config.toml
n_layer = 13
d_model = 320
n_head = 5
n_kv_head = 5
head_dim = 64
d_mlp = 1280
vocab_size = 8192
activation = "gelu"
norm = "layernorm"
norm_place = "pre"
norm_eps = 1e-06
positions = "rope"
rope_base = 3240.0
rope_fraction = 0.25
qk_norm = false
attn_scale = 0.125
bias = "all"
tie_embeddings = false
parallel_block = true
init = "uniform"
init_std_qkv = 0.0258
init_std_o = 0.0
init_std_up = 0.0258
init_std_down = 0.0
init_mimetic = 0.5
optimizer = "muon"
lr = 0.00949
lr_mult_o = 3.0
lr_mult_down = 2.0
beta1 = 0.9
lr_head = 0.00575
grad_clip = 2.0
warmup_steps = 200
schedule = "wsd"
decay_fraction = 0.384
decay_shape = "linear"
final_lr_fraction = 0.0
batch_tokens = 65536
seq_len = 768
doc_mask = true
train_tokens = 380400000
steps = 5805
dataset = "wikipedia_en"
MLP neurons of a small language model. Each row is named by its layer, matrix (up: input weights; down: output weights) and neuron, and shows model dimensions 240-303. Each number is 50 + 10 x the weight over its row's rms, rounded and kept within 0 to 99.
Before each neuron's rows, "fires after" lists the tokens most often just before its 100 highest values on Wikipedia text that the model never trained on.

fires after: " the", " (", " in", " \""
L3.up266:42 73 32 43 45 59 45 45 46 72 33 50 48 40 47 58 52 55 45 56 70 53 49 51 51 57 50 55 61 60 57 53 58 65 36 33 61 51 36 38 42 40 43 41 65 62 55 49 49 38 54 52 45 37 53 47 58 53 49 49 66 32 58 51
L3.down266:52 45 49 53 55 41 45 53 61 40 38 48 43 49 25 45 39 36 50 67 40 47 46 60 41 39 38 28 48 46 59 40 57 42 41 70 31 58 70 39 75 51 56 44 33 48 63 51 57 46 44 62 39 47 64 42 49 48 40 49 60 50 67 50

fires after: "\n\n", " the", " that", ",", " a"
L9.up547:36 68 39 33 46 39 55 72 52 53 34 58 58 52 49 36 49 45 67 44 55 58 59 41 42 43 57 52 45 56 58 54 46 48 36 47 52 52 50 50 57 55 44 28 27 47 38 52 56 62 45 41 43 45 50 44 65 61 50 47 46 55 62 51
L9.down547:43 61 32 45 43 49 55 79 63 51 57 47 54 52 59 47 58 57 49 48 44 51 42 54 51 35 57 48 44 46 68 45 50 63 53 47 47 50 60 30 38 41 55 45 39 53 54 52 50 31 47 51 59 46 52 57 46 44 64 67 29 61 58 60

fires after: "'", " in", " the"
L2.up1258:45 64 24 47 45 56 37 40 46 43 38 54 52 61 48 47 55 41 52 52 62 55 50 36 43 53 60 50 59 45 52 48 52 57 59 42 38 54 52 46 43 60 38 48 49 53 44 55 53 64 70 39 50 55 41 36 53 56 66 67 64 48 58 43
L2.down1258:41 54 55 52 35 56 52 63 47 48 53 53 43 55 45 58 43 46 53 57 52 35 57 34 51 45 45 48 44 54 49 58 68 36 44 54 53 55 50 39 44 39 39 45 39 42 38 51 43 46 33 38 55 37 66 61 64 50 44 42 52 53 49 60

fires after: " the", " The", "s"
L3.up630:30 45 30 40 43 38 36 57 59 50 47 39 45 44 50 37 17 60 45 74 46 53 60 45 47 52 45 50 34 44 67 49 51 40 45 46 41 40 52 46 58 57 52 46 58 64 64 55 40 60 54 40 47 43 60 58 45 49 62 58 74 29 59 49
L3.down630:44 53 42 25 39 60 36 40 60 68 61 35 50 53 55 38 45 50 55 87 48 51 41 47 53 32 60 46 37 48 61 58 57 44 48 36 41 49 67 31 41 43 39 44 46 50 53 46 48 59 55 46 53 43 60 58 61 38 49 50 56 33 73 66

fires after: " the", "-", "|", ","
L10.up893:53 46 45 46 52 49 42 48 65 53 54 58 51 48 63 51 53 74 60 46 50 34 52 35 61 52 59 57 50 60 32 45 41 57 62 60 43 45 36 64 43 41 26 62 31 66 53 31 31 51 43 39 41 38 61 46 40 49 54 36 57 39 63 32
L10.down893:64 42 51 35 57 51 40 34 65 51 52 47 49 58 37 52 59 55 60 44 47 44 39 62 30 49 56 44 64 35 54 38 64 55 33 60 58 69 59 60 57 69 58 51 59 46 55 62 59 54 53 54 50 54 58 53 47 55 26 55 36 55 57 49

fires after: " the", " The", "The", " with", " in"
L4.up857:51 57 58 21 49 49 46 55 47 58 47 37 67 51 62 67 44 52 49 46 49 35 39 52 40 50 47 57 63 59 52 40 64 38 35 48 56 30 40 42 64 46 31 44 37 53 65 62 47 41 40 50 50 25 56 44 46 82 62 48 55 39 57 54
L4.down857:50 61 54 52 44 37 56 67 46 41 51 64 70 53 66 40 42 66 57 48 45 63 36 69 62 54 43 49 60 68 46 38 57 51 45 59 45 58 59 54 64 65 48 58 54 33 60 63 62 62 43 57 51 28 45 47 62 42 67 61 66 54 50 43

fires after: " |", "=", ")", ".", "|"
L10.up1016:52 59 56 51 57 60 47 62 59 42 44 60 45 32 61 53 55 65 55 50 44 63 53 46 58 40 52 58 57 45 64 51 51 65 46 45 40 55 46 45 45 40 46 51 47 59 62 47 48 60 35 49 50 37 54 51 58 55 57 50 36 50 48 65
L10.down1016:36 37 43 50 70 46 52 51 50 37 63 44 47 64 47 57 63 45 36 57 50 48 53 28 50 59 45 43 41 48 65 45 54 54 53 60 42 75 63 24 43 43 40 62 56 30 67 49 54 47 61 52 55 43 46 59 50 41 48 62 44 47 78 58

fires after: " |", ";", "|", ":", " the"
L10.up496:46 46 32 61 42 59 42 40 41 46 56 57 68 19 64 47 44 53 51 51 37 27 50 49 51 49 40 56 49 34 58 47 37 51 38 64 53 46 43 47 80 47 56 35 35 75 43 55 35 36 62 51 52 65 46 50 49 49 52 55 62 37 68 71
L10.down496:37 44 41 39 50 40 52 49 58 46 52 47 49 50 60 42 68 52 63 37 38 36 52 34 44 41 54 61 56 39 31 59 40 53 57 54 42 50 45 48 49 57 48 34 63 51 65 55 48 46 34 49 46 63 52 68 47 54 56 67 36 39 42 54

fires after: "\n\n", " to"
L9.up310:45 49 45 38 34 35 43 64 57 73 63 42 45 57 72 38 30 63 51 74 50 64 65 43 41 51 50 54 45 55 71 41 52 60 59 40 56 52 42 64 56 40 42 54 52 44 53 45 73 51 47 60 38 38 38 40 44 40 51 51 45 52 53 47
L9.down310:57 48 54 30 56 52 54 46 46 54 47 48 44 55 54 41 50 61 55 55 44 51 47 51 51 44 64 57 54 59 42 45 40 71 59 63 48 63 58 45 39 64 46 37 46 30 55 64 54 47 60 60 55 52 52 57 61 46 42 48 68 55 57 53

fires after: " the", ",", " and", " to"
L10.up1222:35 54 55 46 31 40 42 35 44 31 57 56 32 55 46 44 35 55 52 43 55 43 51 42 40 65 72 61 59 56 28 57 38 51 38 53 51 37 54 42 49 52 50 49 47 44 63 54 63 69 70 45 51 42 57 40 41 63 64 56 52 48 49 28
L10.down1222:60 45 68 67 57 51 56 60 65 45 53 57 66 43 50 54 58 43 62 27 47 32 65 49 53 47 48 41 49 29 53 35 58 50 53 41 51 55 46 43 62 58 49 51 64 56 16 52 34 52 42 46 47 52 42 68 39 52 49 53 47 64 46 39

fires after: "-", "=", "°", " (", "\n\n", " \""
L3.up1022:43 54 53 32 38 62 47 45 33 48 45 45 40 50 68 35 53 49 45 58 56 39 71 40 39 67 39 52 57 57 67 43 37 48 70 48 42 58 51 66 60 59 41 45 57 47 45 44 68 39 47 58 71 43 61 58 53 40 50 61 50 50 54 41
L3.down1022:28 48 59 36 40 56 69 49 36 59 48 44 42 45 48 44 57 49 59 53 55 40 70 40 32 42 41 47 58 66 58 33 24 52 64 53 55 45 48 46 72 53 56 38 32 44 54 55 62 41 46 50 61 41 53 70 51 30 49 71 48 56 55 44

fires after: " the", " a", " in", " as", " do", " In"
L6.up918:34 51 40 39 50 54 42 32 40 39 60 49 61 52 60 52 52 55 44 54 39 55 40 54 55 55 59 54 68 52 52 24 58 37 51 40 55 41 32 59 72 45 48 36 54 34 33 53 47 50 51 56 46 42 41 45 29 70 53 38 56 65 43 37
L6.down918:55 40 39 48 60 42 46 49 59 36 55 53 60 67 53 63 43 55 48 65 52 56 63 65 48 45 75 40 55 31 37 53 41 61 54 51 63 62 50 43 57 63 57 64 41 43 42 38 57 63 46 63 70 38 68 36 58 51 50 49 56 39 43 50

fires after: " |", ":", " the", " to", ";", ","
L10.up962:44 46 43 52 49 71 47 56 52 59 48 59 48 41 71 45 56 65 45 37 35 45 57 55 46 68 48 52 47 41 41 52 45 54 67 66 38 44 50 57 73 30 46 43 37 48 55 24 52 65 37 42 51 41 40 46 39 49 47 57 64 37 42 42
L10.down962:26 64 50 40 27 39 64 39 51 61 36 59 66 54 44 43 44 43 54 47 51 49 51 63 64 48 43 53 43 36 44 61 33 37 49 47 34 58 49 51 55 53 65 72 70 36 60 50 35 43 62 44 45 33 55 59 53 39 62 53 41 54 37 59

fires after: "\n\n"
L9.up637:46 58 49 42 30 37 52 47 58 57 59 52 73 52 49 55 50 52 51 55 42 57 43 56 59 42 70 34 61 60 26 50 42 57 50 58 43 57 62 50 48 39 49 44 58 54 42 46 49 56 64 57 41 50 51 50 70 40 55 44 61 54 56 44
L9.down637:32 58 48 38 54 55 59 47 55 47 58 44 51 56 49 51 25 49 47 54 75 45 35 57 71 50 52 37 43 50 48 46 42 46 39 47 44 60 56 55 50 48 44 44 41 48 40 39 57 38 48 46 45 46 55 49 42 37 67 49 44 41 51 61

fires after: "\n\n"
L6.up246:40 52 45 45 48 52 40 38 56 62 54 55 55 48 66 49 53 50 34 68 42 63 58 50 28 44 42 36 45 46 50 75 43 43 56 52 44 62 49 71 56 42 41 44 50 36 50 43 57 56 54 55 48 50 49 58 62 51 61 53 43 55 39 50
L6.down246:28 70 38 45 52 40 53 53 48 43 44 59 44 59 47 42 39 71 47 52 62 49 49 55 36 52 54 58 39 66 33 57 52 53 49 62 50 52 62 40 60 44 49 53 55 36 59 43 56 42 48 46 54 58 43 32 63 48 50 43 49 43 58 47

fires after: "-", "|"
L9.up634:29 36 30 51 47 64 58 63 62 46 48 44 65 55 51 66 33 44 69 46 64 49 51 40 50 48 47 40 51 48 54 55 44 50 47 49 51 43 47 72 57 39 52 67 45 49 42 41 53 41 57 53 31 48 36 58 35 70 47 60 62 33 56 58
L9.down634:56 51 53 42 38 32 50 61 46 55 47 51 61 48 51 59 46 50 61 43 42 47 58 51 56 45 44 44 58 50 43 51 42 53 57 65 25 65 56 51 48 45 48 50 65 55 60 48 32 53 49 34 52 57 40 42 39 46 42 57 44 44 51 39

fires after: "|", "\n", " to", "\n\n", "="
L10.up608:56 61 51 43 47 47 43 43 38 66 52 56 65 38 54 40 50 51 55 43 30 78 54 59 58 42 55 41 44 42 47 52 65 44 54 53 49 48 28 54 52 50 63 59 42 38 60 49 56 41 60 48 41 28 48 70 58 64 60 45 37 49 64 55
L10.down608:43 57 61 40 70 50 63 46 50 40 41 44 52 54 49 54 48 36 42 55 41 52 55 43 42 34 66 65 45 56 52 65 40 67 59 60 39 54 61 53 43 54 41 22 65 42 61 36 36 53 50 53 53 63 39 45 45 57 47 42 70 54 50 45

fires after: " United", " the", "|"
L2.up1062:51 42 60 39 70 38 44 53 53 35 53 38 51 46 62 59 34 45 68 49 48 61 66 39 58 48 50 55 41 56 57 54 55 45 58 52 54 54 48 54 33 37 38 49 60 56 66 51 39 38 57 28 41 37 54 45 39 54 56 73 52 54 58 36
L2.down1062:47 50 46 38 47 56 58 46 68 54 65 30 42 53 65 63 56 60 57 40 39 43 49 36 43 45 66 34 35 47 50 57 50 37 53 62 50 70 63 43 44 43 45 41 56 54 70 59 46 44 58 32 35 39 41 46 49 53 45 50 50 48 69 52

fires after: " |", "|"
L9.up331:51 45 53 58 52 42 66 39 43 54 52 52 63 61 42 43 55 60 58 43 38 52 50 28 55 29 52 74 34 36 52 61 48 52 54 47 49 64 38 59 42 45 46 54 41 41 57 51 53 42 64 34 49 56 32 44 34 59 66 46 59 50 65 48
L9.down331:49 53 58 59 46 52 56 62 58 37 47 40 61 49 57 53 53 66 50 60 53 59 32 43 44 40 51 68 51 33 47 53 53 53 45 41 27 50 63 53 25 68 59 49 47 44 68 54 54 20 47 33 41 45 48 63 35 48 49 45 59 49 51 55

fires after: "\n\n"
L6.up31:42 53 51 47 29 49 32 53 60 63 49 83 49 49 44 51 45 53 44 50 55 51 72 63 49 35 61 42 63 44 44 63 35 41 46 45 43 56 41 55 51 42 43 41 49 25 42 69 52 70 55 48 63 53 53 61 55 58 39 43 53 57 45 45
L6.down31:40 47 39 42 37 48 44 54 56 54 40 54 45 68 56 51 42 59 47 51 60 50 50 69 44 44 50 29 49 43 58 52 47 50 49 63 49 54 50 65 52 41 45 54 52 32 45 68 55 50 35 54 42 56 51 54 42 53 39 46 41 48 49 43

fires after: " in", " with", " at", " under", " by", " al"
L9.up1077:43 53 40 58 50 55 52 64 57 66 40 60 49 69 51 39 64 41 65 45 56 45 55 46 40 35 51 49 50 49 28 36 51 35 62 48 45 53 41 52 47 52 37 65 42 49 43 47 61 65 55 59 48 49 43 40 49 59 62 58 55 35 28 29
L9.down1077:39 47 71 68 54 36 40 63 58 52 48 42 57 57 56 50 53 40 37 56 45 58 48 38 52 61 48 52 40 38 43 52 52 40 52 47 45 64 32 31 48 57 53 51 53 53 38 52 39 59 35 54 36 49 54 58 46 45 39 53 62 24 48 70